config = dict(
    num_hidden_layers=10,
    rope_theta=1240.0,
    rope_fraction=1.0,
    qk_norm=True,
    init_std_down=0.0,
    decay_fraction=0.682,
    final_lr_fraction=0.05,
    batch_tokens=32768,
)
MLP neurons of a small language model. Each row is named by its layer, matrix (gate and up: input weights) and neuron, and shows model dimensions 96-223. Each number is 128 + 24 x the weight over its row's rms, rounded and kept within 0 to 255. Numbers have three digits each. A neuron's up and down rows have the sign that makes its largest values positive.
A block is one neuron, or neurons of one layer that tend to fire together. After each block is what it responds to, as a language model described it from the Wikipedia text at the highest values.

L4.gate131:159088129098071138122125102110114112094120138139112108056117140104125097125146141159122111141114102110119104128121154135150125133160111092162122133109146134123118089158119094134155126125151114131144157109124121088124100090171105175136130137128155118133108109118109138114098111086134104144160135098114207167137085090153140139109098111133128124116141164115138125103137145119158149128147
L4.up131:122140091135076140134113151142102127107172121129130116121148167113109124115177151107134176106126093129121120177139170123123117096154102129141110141117148102143151112135149159097101147080071114128104109078171162147094148119153071151131150118119133110119126144101124155126094169153143110150140106146114127114134094128153140124088102117150089153136112118118111156084127110138125114135140
Post-verb determiners and prepositions. Mostly the word right after a past-tense verb that opens its object, such as earned a, nominated for, held a; also mid-word pieces like f-em-ale, j-ourn-al.

L7.gate1:094133165106121111138134128143141162096100128109153117141056118100096147096125112099108134095136126134161105160106121142164127095114131078127156111099139099141114128123132152128159139126108111133112166122104111130135123142094142104150093111142156132130119111168151142131104105146121180120158101163104127097104068062142128115162160138125142122137132133133165076115107125149147093105174
L7.up1:145108145143138133118124115110127167066111101147104115152143095120101129110142140099122145096133069107111143149122122096112163088085104094146112121070129165134115119121126108131134150112143136098085124111140098131107098136159103105127109181124154153108108117127085136127128094128146135141106128140146082127139128099139119131134151100081119133125110143129146107125117119132085105117146
L7.gate57:153162160104135129117114153141150155138119157125135132145103101125061190164103126146128169144138117111133131102102137134126144096099143111139117154072145135113096083167103105122084147127112136111128148165136129100125143105101122132118091175137101110099110107116167190093113131135147149112131128088141088118074145111148161127122114129180177127134129147122127118118074146168145098126134
L7.up57:145131142129091103133127168139094153138101163178119145135150141115117139168116143089131128142109139136104100120098117177104113109112135139142120097084115153160098111109150115115184171132148174112140142127138059146142118148096130117123096123115157109084132123105126111138187123135147131099105103146147095117108108138086145110113099121113162079124186167112066143134104122128069098153146
L7.gate240:064149127115120111165080146150088115100100132122129148145139102102143135099141156127112147125155156133141126135136138131147112121105116119165146108123144141145109131129141167148150161145088155161162111144180106091098130146148113104126106182130115106097126078149154142100120131123184115106147147117110130110118112172156141132160108123145103121147157163121149119146117124129122112144169
L7.up240:138166138112112092127119167126137162143184160119120125131136139106078121123111155138130098109160161096126166109145127135145109102109050160106138122121152121118122097127159072146131105138162114134167162132133093143113157129073122107131116121125139127110137122117112105157120114124132116143146121118109144107165125112127125082111158126125092122125106084097138100067111129128100129114104
L7.gate328:149111122128131132130115184145123100114163096123154147143147136106135144120144124143133119105141141112125161121122094154121122127170112132128078154098120109130131090170134128164115107144098143127126093119129092172135122140120144112114106117126121123099110114147122138106160167140147126170126130094114088135144171132158135112113066136134140115114077141121136117139146163164131126128103
L7.up328:156097077136093120156099127131128110158145116116137164154090161095091126137133103191094124110139160133112111118091140146111123178099117131117159084139160107139107123090129119094156095164150134123171083118166174117124131192170142110171102123134144140096172107088104119091151103132150104137130129135154110109132126159150139126126128096133150139151091145108106085152133118097126165131140
Mid-word and compound joiners. Connecting tokens inside compounds and place names, mainly hyphens (Christmas-themed, London-based), "ain" in Ukraine, and city-state commas or slashes.

L4.gate149:145146100134106164126152143126119137124119110148114100151125144130113125104083133133145183108104156083128095094141183127148096120106121139083140152113182110131074115162107088166106120117097092148112114153158107104148164166098060109148121093128163116099118150101131189142096109077125142153069101126125162120115154134179152108103139105115118139101094136122165080156123107111135143128161
L4.up149:134118157180137111191153139098080170106117141142145124181114154136117158111102166098126138138114185125141115166173170169113107115146120083119113144134135168152129107122120160124107141163121136154094142127139126124131150100088088139138095131143159148114155101171064120132131111149112095096146120118122126157139124133155140128110125117126115136146137135108120191137116142098117166116153
Name-internal word endings. Word-final pieces or hyphens ending the first part of multi-part proper names, mostly given names before surnames: Fion-a Rolls, Kev-in, Al-Arabi.

L7.gate30:114148133102109156090133148106151081138115143093147118119115138128097144132123140137102127096080172110139090107125109153116127081178115166142161110109122142118166080137107155153139157144116109129121120112164103135166098150166102131081132103137165098141165114130108144123107119107142121162153126157141131123155082157173130140112102145165105106121128073175136146144145128141133165112149
L7.up30:068145142107126057111126148151165078130148110179116161138108103124125102094142151128158146117090106140121078107097127139145139105121144123132145130134141071149128144148139109128164144083113130135096093112153155138116112131176124165139143143119163142146157105080154147096160139082092140098137130095141129113192123113164127078124123098103126140134128123086107128134100127142136121131121
L7.gate42:184129128126121166114139117069115104107145116088149068123117153085122183097162146120166172110125122181157155131108124166104119084119152125114133086123138146151159110135104140158089151080129131111148106175155129166127140088119103138130124131131157126170132094097105126115124127112148120111126130151127177135158134143160127137136113127130109108100115088157147148191137094133168158109159
L7.up42:141115129122110171138199153147141088134103142110134131112128126118134101127153117142150119077171126127124115118087126161081153130146141179140129122108125084123132134106073124124128130155119155114089139097099093119144133108091149126115114113143147116139123101149107167170154137093157094174175148130103138126157092142109111124055114135088144137124130103145129098155107140141115118107119
L7.gate197:125152098126144156124125120090144090087102110102150082158086157132156144157134126148153188124120178135103118125145086138122149135098108166101159127076145159141136112136123146134110093155176111121130147104145113095140123091122157091153123116132148129172125114153118114104117143107115123144118153145114183103140075145107143168152149094168162105103132101096165123122108160133110093122134
L7.up197:157134143104122118106091126116143119151123117163131117118146145116108110137174150096134132126120141077126133104134145191143138138068138097155131128128111085129099170169154115117151144110129135139138111118102103139160124169146146152168152110135135139136078065134112130126111154121149142122126146114082135130136119148163137139125072118140156117100128115137118168182126128175176144125131
L7.gate383:142118137125120122127119118133134133110155101123120086166100143139146108164138091145126157165126120135127156150102120103147163108092095156152175126096134096110124124167101130121108128070128139071156132117151112146158095125117187116152154080123179081108136165102113136154169125111135136133128103137127143149106085161143135096111117122129172115118150138099151140118118130140121095144124
L7.up383:104139078130123128100080128091140090112129116151168130107140100123175144107185094151134112143155139079117171123096072122138120122124095143129135187092080098146123172165143137131100134131148115075095109155129120109133142113134131117140131109100144146203096116109111078109159133125103145125109126123125131131120156128146119119136112121125098121095106105105121140149127156144123130141134
Articles and short fragments. Mostly indefinite articles a/an after a verb or preposition (signed a, had a, with an), plus sentence-initial In/On/At and word pieces like i(f), (liter)at(ure).